{"n_layer": 10, "d_model": 192, "n_head": 3, "n_kv_head": 3, "head_dim": 64, "d_mlp": 768, "vocab_size": 8192, "activation": "tanh_gelu", "norm": "layernorm", "norm_place": "pre", "norm_eps": 1e-05, "positions": "rope", "rope_base": 3030.0, "rope_fraction": 0.5, "qk_norm": true, "attn_scale": 0.125, "bias": "none", "tie_embeddings": false, "parallel_block": true, "init": "normal", "init_std_qkv": 0.0361, "init_std_o": 0.0361, "init_std_up": 0.0361, "init_std_down": 0.0, "optimizer": "muon_variant", "lr": 0.00282, "lr_mult_o": 4.0, "lr_mult_down": 3.0, "beta1": 0.9, "lr_head": 0.0117, "grad_clip": 1.0, "warmup_steps": 29, "schedule": "wsd", "decay_fraction": 0.684, "decay_shape": "exp", "final_lr_fraction": 0.0, "batch_tokens": 32768, "seq_len": 512, "doc_mask": true, "z_loss": 1e-05, "train_tokens": 125000000, "steps": 3815, "dataset": "wikipedia_en"}
MLP neurons of a small language model. Each row is named by its layer, matrix (up: input weights; down: output weights) and neuron, and shows model dimensions 48-111. Each number is 128 + 32 x the weight over its row's rms, rounded and kept within 0 to 255.
After each neuron's rows, "fires after" lists the tokens most often just before its 100 highest values on Wikipedia text that the model never trained on.

L2.up692 [ 28  67 153 146 145 116 106 155 131  95 186 118 148 126 167 135 107 109 120 125 164  81 165 149  94 110  85 127 105 145 183 112 156 146 134 122 102 137 171 117 138 181 130 190 144 116 116 106  56 127 127 117 151 170 110 115 181 144 116 150 137 155 176 166]
L2.down692 [165 110  93 115 160  80 117 157  81 158 131 123  88 110 154 109 147 146 104 173  78  74 114 195 129 138  92 122 100 108 138 170 179 114 128 150 146 155 170 124 133 132  99 109  90 125  92  88 139  77 119 121 125 215 172 102 111 167  96 100  54 126 166 196]
fires after: " ", " pre", " un", " a"

L2.up648 [153  89 176  86 151 116 109 106 142 118 155 162 203  99 116 128 155  82 108  70 169 110 127 108 115 163 119  74 120 198 158  87 166 124 176 132 134 112 135 153 110 118 136 191 103 130 129 141 168 141 156 145  98 142 202 177  80 138 140  81  88 135 169 132]
L2.down648 [107 162 118 136 126 150  66 128 153  84  91 132  98 239 144  86 143 157 183 115  95 114 137 139 100 134 170 164 103  85 143 164 111 146 105  94  99  86 113 112 163 164 150  98 161 140 126 101 157 165 155  85 164  73 116 158 172  73 132 125 134 178 105 114]
fires after: " ", " C", " ex"

L5.up7 [107 104 127 151 139 111 104 134 133 110  67 158 134 119 178 133 213  77  86  91  99 176 146 138 131 100  98 133 194 146 185  96 117 182 124 155 167  46 126 107 101 139 139 134 165 113 196  63 112 186 122 167 122  93 114 152 153 140 126 140 134  98 109 122]
L5.down7 [ 97  87 100 121 137 122 179 162 136 130  87  82 152 155 125 136 131 117 160 133 114 161 165 155 152 147 172 116 125 118  66 100 142 117 139 122 111 171  83 144  89  86 100 131 112 192 162  87 157 145  80 105 164 173 177  87 178 152 137 178  55 131  89  90]
fires after: "s", " S", "S", " ", "-"

L5.up14 [154 160 115 126 167 182 105 131  95  65 132 162 136 135  89 120  76 132 102 150 102  98 150 106 165 103 115  90  96  79 153 140 107 136 123  56  94 148 145 117 141 164 137 149  87 173 133 137 160 140 141  91  98 111 169 118 117 132  95 117 170  84 131 161]
L5.down14 [135 108 147 159  54 114 122 151 160 127 184  83 125 152 161  53 111 108 114  98  93  90  99 156 131 103 166  95 124  70  85 147 112 125 114 176 126 159 131 171 139 179 162 123 164 116 147 106 105 140  78 149 159 139 152 142 105 114  96 119 155 137 139 114]
fires after: " |", "-", " Ho", " Hu", " H", "t"

L2.up157 [ 97 169 165 139  77  87 144 145 122 114 174 146 119 118  92 107 117 159 151 118 128 167 158 101 147 112 114 139  63 169 129 113 153  99 123 214 118 154 126 133 180 157 116 135 164 171  94 135 200 104  97  71  73  95 121 101  83 146 157 109 131 114  64 135]
L2.down157 [183 138  77 113 125 180 122 171 104 124  68  74 158 176 168 184 135 136 127 128  98 119 115 126 115 141 143 145 149  60 114 158  95 107 153  47 110 145 170 182 169 103 110 122 130 150 110 192  79  98 181 141  98 160 126  80 185  72 154 102  74 163 134  77]
fires after: "\n"

L5.up673 [128 131  81  75 195 145 177  58 151 158 133 137 173 131 123 117  90 116 135 145  85 138 154 122 128 110 149  99 168 108 147 133 122  96 145  63 186 124  82 109 119 129 154 122 104 100 124 146 154 125 138 110 135 173  95  85 150 176 158 200 106 127  79  74]
L5.down673 [155 132  91 158 119 106 106 130 145 123 108 183  93 131 160 183 102 199  89 125 116 142 175 172 169 185 163 171  88 166 194 172 102 165 134 150 105  46 160 138 121 150 147 129  95 136  85 165 108 136 102 191 128 115  86 112 110 146 112 171 120 126 148  99]
fires after: "s", " Albums", " in"

L6.up477 [ 84 116 153 119 142 115  94  89  92  79 133 148 135 164 148  98 134 134 157 131 160 121 161  93 124 108 109 181 124 161 151  78 192 151 117  81 105 112 144 129  96  93 150 197 167 181 128 141 134 155 175 122 113 122 179 147 158 108 114 130  88  96 134  98]
L6.down477 [149 109 131 125 159 148 114 108 153  66 163  90 102 153  46 109 161  69 122 107 132 168 137 133 141  58 114  86 141 130 138 155 113 106 110 115 152 148  54 210 118  89 116 176 152 118 104 130  88 136 122 102 140 140 154 147 198 112 175 201 119 178 123 129]
fires after: " ", "7", "3"

L6.up363 [ 88 189 179 140 159 144 132  66 148 171 100 123 125 191 207  99 150  83 132 126 122 190  78  87  85 193  99 114 171 134 139 120 152  35 159 149 131 125 111  36  96 118 162 106 122 127 124 114 126 146 193 185  99  92  95 112 168 119 113 134 141  92 129 100]
L6.down363 [139  77 107 131 121 133 109 125 137  91  73 141 153 128 113  74 103 109  46 112  89 106 145  35 128  35 155  81 143 133 205 105 176 140 130 126 156 142 132 111 154  61 107 110 125 192 144 171 155 113  82  58 115 133 177 135 110 100 141 114 135 159 120 107]
fires after: "\n", " He", " served", " was", " he"

L6.up536 [ 89  63 134 135 106 152 132 146 111 155 149  97 131 111 131 170 128 184 122 125 151 169 114 156  95  68 109  96 108  99 174 104  95 117 158  66 167 125 165  94 144 187 149 137 122 154  87 111 101  61 154 162 125 153 130 170 138  94 141 137  70 111  98 158]
L6.down536 [191 160 142 115 127 139 163 118 148 163  78 164 179 102  96 126 141 104 135 164 121 102 119 102 121 124 112 144 109 124  67 169 150 216 141 147 108 142 144 132 100 115 123 100  60  98 103 164 201 124 134 103 109 138 100 161 131 119 126 173 172 132 104 107]
fires after: " the", " that", " and", "Military", " The", " of"

L2.up346 [ 87 135 158 127  63 167 195 134 161 169 171 116  98 128 110 145 108 171 152 100 158  72  98 131 108 185  84 129 136 168 138  24  83 141 147  91 134 186 137 131  94 133 111 134 146  91 111 135 157 129 142  67  87 119 143 116 132 128 133  72  92 152 113 107]
L2.down346 [141  96 135 116 154 131  47  66 121 146 112  94  91 115 173 163 143 153  92 186 105 154 113 149 154 143 129 127 144  77 158 134  95 121  83 153  68 159 117  77 170 143 123 163 113 131 170  79  66  76 131 140 166 173 173 108 134 127 118 149  92 127 116 128]
fires after: " \"", "-", " member", " (", " un", " Du"

L2.up724 [164 121 192 156 129  82  56 122 195 102 136 191 149 135 134 116 111 130 105 112 131 135 124 119 148  90 110 172  76 122 116 107 112 142 134 156 118 150 122 173 145 182 141 143 141 119 113 155 104 101 154 115 127 142 166 123 121 113 166 177  93 130 132 130]
L2.down724 [114 110 138 132 105 100 163 109  83 132 124  75  93 150 136 138 168 159  99 122  87  74  90 165 162 157 162 128  97 120 114 231 132 158 143 140  70 170 152 104 192 109 108 126 162 124 135 154 105 148  88  90 120 131 116 128 131  55  79 105 124  92 124 137]
fires after: "°", "0", "8", " m", " NRHP"

L5.up467 [139  93 114 127  88 154 162 133 215 136 108 151 133 144 139 113 119 122 177 106 134 147 131 118  94 111 161 153 129 188 109 188 177 167 118 104  72 141  71  87  75 107 177 104  61 147 150 107 135 143 155 109  71 111 113  94 121 148 125 148 144  91 195 133]
L5.down467 [100 132 101 170 151  94 156 157 169  81 129 138 139 150 155  89  73 119 126 128 186 131 156  82 156  93 152 115  80 146  69 174 143 117 174 109 109 152 210 182 138 127 144  99  89 140 102  97 161 136 145  42 153 103 116 137 139 139 198  88 176  84 122 104]
fires after: " ", " over"

L6.up434 [127 161 150 155 104  91 106  70  64 128 102 117 104 139  95 169 113 120  90 148 111 184 124   0 138 146 161 147 152 131 129 147 112  89 124 104 111 140 149 116 103 120 132 117 102  69  84 131 144 104 126 151 152 156  93 115 179  83  58 145  95 112 107 106]
L6.down434 [133 119  90 163  92 166 117 174 120 151 117 105  86 158 102 166 153  78 156 119  88 108 135 162 131 153 149 103 110 118  62 159 197 117 110 101 124  74 119 114 117 115 101 141 142 145 104 100 167 174 120 117 159 227 125  77 145 159 128  54 144 158  82 119]
fires after: " D", " W", " G", " L", "n"

L6.up207 [132 101 152 114 164 152 127 136 121 102 126  84 177 155  96  90 123 154 104 139 114 113 166  33 157  91 135 152  93 188  85 167 101 116  76 135 165 146 113  97 124 114 131 143 169 143 159 139 135 206 125  80 120 115 174 128 121 165 151  85 119 158 144  96]
L6.down207 [103 164 142 122  84 142 136 152 101 164  58 136  86 133 143  90 142 133 133 101 117 196  84  89 137 146 169 102 132  81 147 111 134 124 149  84 106 160 148 118  65  99 116 120 198  86 170  89 102  53 114 129 155 149 152 163 169 136 120 151 117 119 110 207]
fires after: " ", "|---|---|", " C", ")", " |", "---|---|---|---|"

L2.up75 [ 50  90 155 105 176 158 130 102  94 140 199 180 121 181 121 170 149 170 164  91 127 192 111 136 104 115 120  99 135 172 149 107 120 194 120 114 135 106  77 156 117 101 178 147 161 171 121 182 114 171 120 158 123 131 147  77 169 190 124  91  93  96 103 133]
L2.down75 [197 142 101 123  63 132 157 137 122  83 136 117 107 104 124  87  89 103 161 129 124  86 149 103 104 211 172 170 132 131 196 197 118 119 104 142 114 119  96 120 122 186 105 130 106 100 102 135 158  91 113 104  90 107 178 117 133 128  84 158 183 109 100  80]
fires after: " ", " (", " |", "-", " he"

L6.up448 [118 185 137  98 206  88 150 108 174 127 121 115 103 129  41  91 141 165 133 107  63 171 146 153 129   9  83 171 115 135 163 147  67 121 154 195 146  72 154 107 122 170 122 154 145 151 140 164  89 161  79 120 105  96 113 157 123 129 150 115 108 120 132 119]
L6.down448 [105 102 141 105 131 138  29 162 119  70 135 176 133 154  89 103 131 127 124 134 145 132  98  53 111 178 162  79 137  58 117 135 159 191 160 100 122 166 106 169 145 152 161 106 167 191 152 107 181  86 142 118 145  76 148 144 130  49  87 158  88 140 169 124]
fires after: "s"

L2.up746 [126 109 125  83  88 145 160 169 135 123 117 115 152 148 155  64 195 133 159 166 146  80 176 118 138 169 162 189 149  82 164  54  89 166 104 161 153 146 121 123 105 185 122 122 158 170 137 138 111 125 139 180 123 118  92 164 123 197 133  87 177 131 103 129]
L2.down746 [109 119 111 160 196 156 135 109 150 128 135 176 112  94 135 175  76  83 123 167 116 216 179 128 137 168  89 122 136  94 111 110  91 153  21 130 128 128 119 108 130 116  47 131 110 124 147 166  99 120 140 144 135 128 152  91 144 156 143  72 111 119 137 157]
fires after: "\n", " (", " \"", "===", "–"

L2.up682 [ 97  86 102 167 110 178 179 113 135  82  73 128 108 117 132 158 121 169 153 118  84 141 210 165  95 136 167 122 125 144 116 150 168 107 121  62 161 135 118 113 127 120  89  95 149 155 148  81 102 142  88 117 144 124  86 204 179 200 117 100  85 142  95  93]
L2.down682 [156 150 158 123 126  41 101  74 192 143 133 120 159 117 145  96 122 160  72 120 108 167  66 133 130 117 135 173 193  69  95 102 128 135 145 165 104 119 140 151  99 169 135 142  66 119  25 181 133 102 119  99 111 120 138 113 115 108 119 169 141 156 113 138]
fires after: ",", "0", ".", "7", " N"

L2.up464 [ 90 120 143  68 107 123 120  95  76 129 120 120 128  97 144 172 145 142 157  97 134 181  96 107 125 131 122 101 115 133 124  93 105 136  91  78 176  84  82 169 150  57  93 106 181  46  83 118 121 138 121 148 138 117  78 244 150 172 128 114  88  97 219 114]
L2.down464 [119 110 149 111 127 154 155 131 113  72 160 121 130 159 147  93 133 145 120 154 134  70  71 142 116 166 129 117 110 158 145 212 109 140 154 143 134 185 125  98 115 140 111 146  83 133 184 122 172 128  82 100 136 160 155  96  91  90  83  94 146 145  61 133]
fires after: " "

L6.up430 [141 131 107 191  95  77 174 115 106 140 112 108 156 170 105 125 106 110 157  74 138  82 207  81 128  98  63 114 160 140 133 140  99 139 104 149 115 192  80 123 130 138 117 114 122 119 118 130 156 161 154 130  93 129 112 118 160 113  97 124  89 113 139 110]
L6.down430 [102 101 179 123 157 169 173 143 151 128 158  91 142 157 163 161 142 122 146 127  72 158 194 145  95 121 115 125 164 155 132  64 166 125 136 139  60  63 100 123 101 124 141 109 123 127  96 106 131 120 151 134  75 104 167 132 136 142 144 105 134 134 131  90]
fires after: " ", "-", " (", " Se", " Vi"

L2.up639 [143 100 167  86 160 158 114 152 121 101 118 130 177 131 118 156 123 122 160 150 171 127 163 112 117 155  89 144 148 149  80 179 103 160  79  80  89 136 141 124  48 104 156  84  99 153 102  95  76 174  61 136 197 193 143 124 124 145  80 109 135 135 102 146]
L2.down639 [130 144 136 137 154 112 158 117 100 117  28 118 148 110 202  99  87 111 133 138 144 160 139 198 138 140 175 146 129  93  98 168 135  85  77 130 138 109 153 137 123  96 123 134 123 138  98  83 104   9 137 156 113 211 126 105 114 109 149 153  97  95 180  83]
fires after: " ", " end", " released"

L2.up189 [165 151 148  94 133 140 182  35  58 100 150 171 152 142 111  69 117 153 141 117 133 125 145  88 168  86 108 123 185 152  72 145 145 159 118 177 150 133  79 113 157 179 148 107 119 188 152  82 150 139 149  84 122 125 110  91 115 113 178 159 107  92  99 103]
L2.down189 [ 86  98 163 131 160 167 137 152 109 155  88 109 141 122 101 113  64 181 121 130 155  77 141 137 100 124 146 196 129 101 131 130 145 113 139 109 155 124  98 153 183 103 121 123  86  95 102 142 140 109 129  79 116 178 121 124 166 139 110  79 101 164 144 207]
fires after: "\n", " Cor", " Four", "final"

L6.up10 [202 129 109 157 115 146 141 193 125 112 182 144  95 183 130 139 154  89 118 139  98 131 102 116  93 115 124 175 133 183 124 128 139 101  82 178 193 186 144  98 127  96 154 175  85  81 104 138 152 155  88 114 154 120  96 137 169 128 141 114 120  87  62  95]
L6.down10 [170 129 163 165 141 120 106 134 113 135 154 164 135 115 173 217 114 134 107 107 110 171  96 189 109 148 118 136 186 106  87 198 110  97  81 159 170 182 113 149 127  91 128 163 115 166 144 125 179 147 106 124 176 139 135  88 114  93 137 125 164 108 163  93]
fires after: " ", " P"

L2.up227 [108 100  71 161 108 174 143 155 161  49 173 160 111 141 193 133 170 144 121 158 131 126 105  74 145 151 182 125 158 151  98  94 142  92 101 140 133  68 115 137 177 148 130 132 134 171 138 196 156 169 134 132 182  98  96 141 136  88 150 133 111 125 117 156]
L2.down227 [ 59 155 145 101 130  63 134 178 136 112 178  73 116  71  72 120 151  96 138  99 162 139  91 130  93 167  68  88 142 109 163 153  84 157 196  90 136 170 130 151 115  94 146 135  93 127  93 139  66 134  91 193 157 148  63 112  79 131 124 100 120 108 110 129]
fires after: "\"", " ", " Fall", " Jenn", " Spring"

L2.up294 [112  60 130  94 108 139 130 131 126 107 149 149  29 117 119 174 118 170  90 142 153 134 142  89 120 153 119 121 113 148 111 117 154 166 147 114 143 155  82 178 158 121 119 133  98  94  86 109 164 154 146 128 120  98 151 128 208 111 164 145 135 178  93 118]
L2.down294 [124 215 173 173  94 173 118 131 177 155  56  85 182 119 135  62 123  78 107 170 155 113 170 130  90 135 154 130 109 132 165 116 142 119 101  91  85 167 154 112 156 154 122  96 110 159 202 137 119  85  96 159 109 173 154 115  67 165 115 162 137 117 137 147]
fires after: "–", " (", "″", " Pres", " "

L5.up113 [152 162  96  61 160 124  99  89 142 131 147 142 150 220 159 107 156 115 113 144 141 155 101 131 127 138  69 118 153 186 173 108 136  93  41 200 116 114 122 169 185 149 112 120 132  77 138 125 173 121 141 131 145 122 117 154 130 113 161 170  94 143 111 134]
L5.down113 [105  86 155 161 133  88 160 156 166 173 162 122 123 127 111  98  96 191 105 117 129  77 152 132  82 138  99 124 132 140 151 188 138 150 118  97  73  88 155 127 123 195 136 119  92  73 110 158  47 144  82 185 106 170  81 175 100 149 128 143 116 134 104 142]
fires after: " the", " Car", " of", " Mag", " San", "Car"

L2.up651 [142 122 145  89  92 183  88 153  87 119 134  49 111 110 111 151 178 103  75  81 145 120 125 142 194 128 123  77 156 160 140 140 109 137 147  79 157 142 147 138 171 110 127  65 132 113 103  88 112 100 108  92 144 153 115 204 117 190  92 121 152 114  69 213]
L2.down651 [127 184  84 131 157 159 166 117 193  82  68 150 150  83 129  88  84 107 135 106 130 142 138 172 121 142 120 164  98  92 173 153 136 121  94 131  93 164 133 168 103 146 216 130 109 112 122 108 148 140 174 160 114 177 163 101 128 117 162 142 126 120 168 137]
fires after: " All", "Z", " re", " B", " sub", "K"

L5.up746 [131  69 137 129 104 110 175 150 129 123 166 110 146 118  93 151 133 159  94 121 138 180 139 132 149  94 110 139 123 126 130 178 136 104 112 160 172 146 128 127 171  95 132 121 139 156  99 145 120 198 121 150 145  77 103 205 157 186  80 117 118  89 128 131]
L5.down746 [112 158 120 141 197 101  94 108 148 138 120 157 120 108 140 163  94 130 153 152 153  80 131 153  86 146 142 154 111 128 103 102  57 168 101 145 114 162 161 180 194 117 171  93 196 148 119 125 112  98 133 129 161 118  82 102 141 149  90 114 113 160 115 120]
fires after: "s", ",", "mut"

L5.up687 [105 155 193 122 106 157 113 165  68 147 127 171  70 126 126 100 139 118 126 151 133 148 133  96 153 180 123 123 196 175 123  79 144 126 120 122  95 196 162 104  56  65 170 187 137 104 102 122 117 161 146 199 122  50 145  87 127  98 108  56 132 121 151 113]
L5.down687 [116  86 134 154 108 127 153 102 136 172 122 193  99 123 183  87 150 126 140 133 115 168 127 101  66  77 127 145 118 192 179 170 106 126  56 136 145 152 114 174 198  81  94  96 137 196 158 118 112  82  92  93 108 132 115 142 128 103 107 165 146 157 134  45]
fires after: " ", " W", "W", "B", " K"

L6.up369 [135 124 155 132 148 136 109 142 172 127 168 185 154 153 111 124 136 112 102 114 151 225  99 139 156 154 113  89 150 143  84 142 153 119  81 103 141 139 123 121 111 111 153 153 129 104 123 154 158 153 125 113 104 116 141  53 127 113  97 108 128 139 152  99]
L6.down369 [156  79  92 140 122 154 168 140  75  93 152  97 121 118 200 102 130 150 153  95 109 136 125  94 187 114 141 161 132 152 100 133 120 166 152 160  70 135 149 147 100 175 122 127 106 118 164 131  19 145 131 148 152  82 143 114 142 130 168  90 113 162 157 155]
fires after: " the", "The", " The"

L5.up285 [119 115 157  57 140 166 145  96 136 137 139 143 114 195 122  94 134 128 169  70 143 116 138 107 104 106  98 160 130 193 130  99 142 138 127  77 131 111  86 113 159  91 136 157  84 106 183  98 159 118 134 128  88 133 124  99 184  92 158 148 159 147 174 137]
L5.down285 [157 128 134 122 129 132 126 187 117 150 119  91 105 121 139 135  65 147  99 202  78 122 157 155 190  86 207 101 146 105 103 147 114 162  85 133 124 151  85 173  64 125 132 108 209 166 145 103 141 178  86 165 123 168 139 101 152 121 121 164  84 149 154 128]
fires after: " ", " I", " |", "==="

L5.up498 [148 139  62 109 108 134 117 135 130 132 157 142 138 130 128 166 123 123  97 115 172 160 168 138 178  79 117 123 139 124 186  34 151  43 106 127 189 100 103 159 172 122  66 179 102 165 166 137 104 113 226 159 120 199 118 124 173 139 173 130 120 138 133 127]
L5.down498 [ 59 130 170  97 128 136  93 123 123 122 150  40 105 142  98 139 185 159  97 142 134 151  91  93  78 129  71  62 134 111 103 156 116 133 159 165  98 142 126 103 142 159 149 137 176  87 116 130 169 113 131 139 128 130  94 195 135 134 179 158 129 138 128 139]
fires after: " the", "0", "1", "The", "8", "\n"

L2.up652 [108  97 211 117 157 116 147 133 135 148 104 141 149 173 124 134 137 151 130 134 146 166  71 149 102  65  98 119 150 156 149 187  56 122 157 135 166 177 145 120 200 161 178 156 129 135 173  62 142 125 119 130  91 113  97 146 140 129 144 138 129 120 103 100]
L2.down652 [113 196 155 220 176 150 156 145 123 141 153 114 142 134 149 148 131  99  92 116  97 121 169 149 185 115 141 145  64 113  50 122 111 177 126 133 111 144  95 129 153 161 132 119 116 116 139 140 127  69 145 120 113 144 123  89  99 129 111  27 144 155 129 165]
fires after: "\n", "s"

L2.up657 [ 85 118 111 108 113 132 125 151 166 144 119  99 154 142 122 106 118 103 119 102  86 107 172  94  41 105 168 166 107 133 143 187 133 142 122 124 141 114 156  86  46 143 129  81  56 131  87  86  87 151 104 122  99 124 109 183 151  62 130 136 105 128 126 216]
L2.down657 [ 73 104 227 121 100  85 137 154 133 175 127 122 160  95 158 170 163 171 117 120  74 121 103 142  94 115 160 153  89  98 111 162 161 129 170 144 156  44 150 131  98  72 139 104 107  98 116 147 131 175 151 122 110 119 112 131 113 144  97 121  96  64  99 144]
fires after: "0"

L6.up107 [119  82 129  36 119 183 125 143 193 169  96  82 144 150 131 163  92 104 110 150 134 184 156 141 158 133 172 183 172 178 183 164 128 121  87 160 110 135 112 114 117 109 147 130  93 118 133 110 134 114 131 130 173 109 111  92  98 100 151 151  89 175 160 118]
L6.down107 [163 159 113 129  83 158 192 181  57 167  98 123 132 130  82 110  96 106 131 133 119 135  97 169 115 118 112 133 112 116 105 160  80 136 115 109 172 120 122 120 125  96 132 100 143  89 139  96 146 156 120  79 156 162 187 173 136 114 185 199 210  87 139 173]
fires after: " ", " C", " F"

L5.up678 [ 67 164  86 141 156 196 133 125 187 110 143 167  93 189 173 114 114 155 165  99 178 116 108 100 120 100 143  66 112 121 139 142 135 146 161 159 131 121 130 100  72 126  77  73 119 100 121 195 144 137 127 121 126  39 156 115 128 175 133 113 110 170  86 142]
L5.down678 [120 125 130 168  98 104 122 148  81 123 142 117 160 138 103 161 110 154 103 135  86 122 186 135  69  74 146 186 176 151 146 110 111 132 144 158  70 101 108 131 109 127 132 186 104 149 144 133 136 128 135 109 147 120 106 129 115 106 140 125 155 113 182 124]
fires after: ".", ",", "s", " K", "5"

L5.up753 [125  98 118  97 111 123 165 117 130  31  69  38 131 163  81 150 137 135 161 145 136  93 134  88 157 127 138 124 113 111 123 103 103 120 195  80 118 115  99 115  24 140 101  98  95  95 138 137 122 105 165 111 144 209 105 171 110 181 166 163  73 174 114 111]
L5.down753 [156 140  87 138 137 138 100 121  83  87 178 224 145  68  86 142 167 137 108 169  73 151 119 140 151 101 150  93 138 178 152  61 104 129 136 108 147 143 121 149 169  96 127 126 120 154 112 166 106 119  47 139 129  56 169 142  97 132 149 186 167 130 125  86]
fires after: " in", " to", "1", ")"

L6.up630 [100 160 142 109  88 117  86  97 143 126 139 124  96 148 165  75 123 134 125 175 128 154 188 158 123 103  72  97 168 125 117 136  67 176 101 106 107 110 117 112  93 128  96 110 137 137  96 136 126  87 189 164 120  67 152 129 162 182 143 156 156 109  91 106]
L6.down630 [101 142 167 189  88 131 104 188 119 174 104 101 117 162  87  89 108 102 138  61  96 122 112 132 156 152 128 136 129 162 125 190 127 170 122 102 118 124 127 183 168  70 113  84 121 118 118 121 121  91  82  58 195 179 111 114 149  38 116  90 164 126 131 141]
fires after: "s", "d", " D", " G", " F", " W"

L6.up39 [138 100 130 126 106 125 157 155 151 178 120 127 121 114 133 163  57 134 127 119 106 117 179 126 102 120 143 168 172 181 136  84 169 125  97 134 124 109 175  78 139 136 137 146  76 144 111 133 138  89 158 134  86 132  63  80 114 181 164 212  93 141 175 132]
L6.down39 [169 131 127 122 138 112 117 138  71 142 131 127 110 123 143 167  76  98 117  98 134 149 181 195 132 114 124 142 110 144 105 226 163  90 147 166 134  67  54 103  97 130 174  77  85 117 133 115  86 129 165 169 153  59  81 159 127 138 127 207  77  74 160 151]
fires after: " ", ",", "6"

L5.up215 [109 154 134 142 189 143 154 122 121 137 103 210 135 141 139 116  94 132 105 103  93  79 112 122 118 136 206 157 174 133 133  38 124 113 160 123  73 142 126 144 151 164 151 193 109  89 129 109 108 133 112 116 172  57 147 126 190 136 141 132 165 165 171 170]
L5.down215 [139 117 122 102 149 116 128 138 101  74 146 108  58 111 129 138 159  97 142 152 142  99 136  93 111 120  83 125 118 126 143 131  47 124 112 133 124  80 119 112 198 110 146  62  40  86 135 120 123 122 134 141 127 173 160 134 120  47 105 150 196 133 104 104]
fires after: " ", "1", "re"

L2.up551 [156 177  93 153  91 115 101 132 129 139 169 202 111 156 106 191 174 136  87 121 111 163 134  74 160 185 106 163 101 143 154 170  68 120 137 105 146 129 139  79 157  81 163 144 154 198 148  97 124 146 119 122 133 156 155  99 107 201  78 112 133  98 159 150]
L2.down551 [122 120  69 140 120 102 152 142 114 119 100 108 163  87 124 139  77 155 165 137 150 122 129  95  65 166 111 143 102 140  91 124 155 102 152 139  60  99 165 142 111 150 128 127  87 123 122  90 155  78  51  99 140 150 143  72 140 134  95 176 102 175 193 165]
fires after: " re", " sub", " Re", " co"

L5.up260 [ 84 171 140 120 157 137  68 104 117 103 148 127 148 126 122 126 148 137  95  86  80 149 137 149 132  83 143 179  94 108 189 132  86 103 169 125 164 102 174 162 160  92  66 189 143  71 145  74 121 153 141 170 115 131 124 149 122 151 132 172 136 128 115 142]
L5.down260 [124 193  93 179 101 140 129  98 144 132 119 175 113 155 174 127 151 168 150 137 137 154 119 150 172 172 201 130  87 143 107 148  83 127 108 113  88 112 123 153 100 183 144  97  99 112 218 111 170 152 144 126 124  55  95 134 138  87  82 120 115 162 128 170]
fires after: "s", "S", "+", " S", " dis"

L5.up582 [ 88 137 161  99 105 118 113 160 111 165 154  46 138 136 116 115  65 154  98 105 139  73 130 121 131 110  75  12 133 126  85 148 178 139 127 108 150 112  87 107 113 129 143 111 121 100 165 183 114 145 141 144 148 128 114 136 119 126  92 133 138 180 133 121]
L5.down582 [117 137 150 112 129 186 140 161  87  72  89 159 128 147 115 139 139 156 202 191 133 110  94 165 120 155 131 193  77 110 137 119  85  99  78 132 134 122 148 128 118 194 146 147 120 135  89 106 157 127 122 106 135 141 109 140 101 119 104 153  77 100  58 109]
fires after: "1", "2", ",", "9", "born"

L2.up56 [203 140 124 145 101  77  97 156 137 104 115 136 143 106  99  99 167 171 138 118 105 127  96 138 125 141  81 164 124 138 161 111 139  89  98  88  67 132 133  98  74 142  99  81 105 115 191 126 114  69 164 125 151 167 133 115 113 153 170 128 162 121 106 149]
L2.down56 [ 88 121  96 137  85 149 171 105  77 145 136 106 156 148 147 109 137  94 154 101 116 136 133 150 153  94 199  91 152 133 105 150 176 164 172 200 134 135  78 109 124 173 145 137 138 117 160 181 174 155 113 153 125 130 131 133 123 145  82 193  79 119 129 108]
fires after: "R", "B", "L", "M", "K", "6"

L6.up173 [157  80 136 140 137 146 109 151 184 182 142 127 143 151 160 195 122 124 130 141 130 136 154  88 157 162 124 160 138 191  81 157 162 145 157 186 109 109 141  92  69 100  98 166 111 178  86 103 106 168 151  72 146 101 149 144 108 130 157  92  76 149 144 127]
L6.down173 [109  81 156 189  83 125 180  83  88 122 139 101 156 153 173 145  90 101 152  97 126 151 147  96  94 113 123 139 106 156  67 149 129 132 190 151 103 136 125 154 134 162 129 131 111 140  93  88 143 139 135  50 175  96 105 140  99 159 109 163 103  60 132  69]
fires after: " ", "-", " re"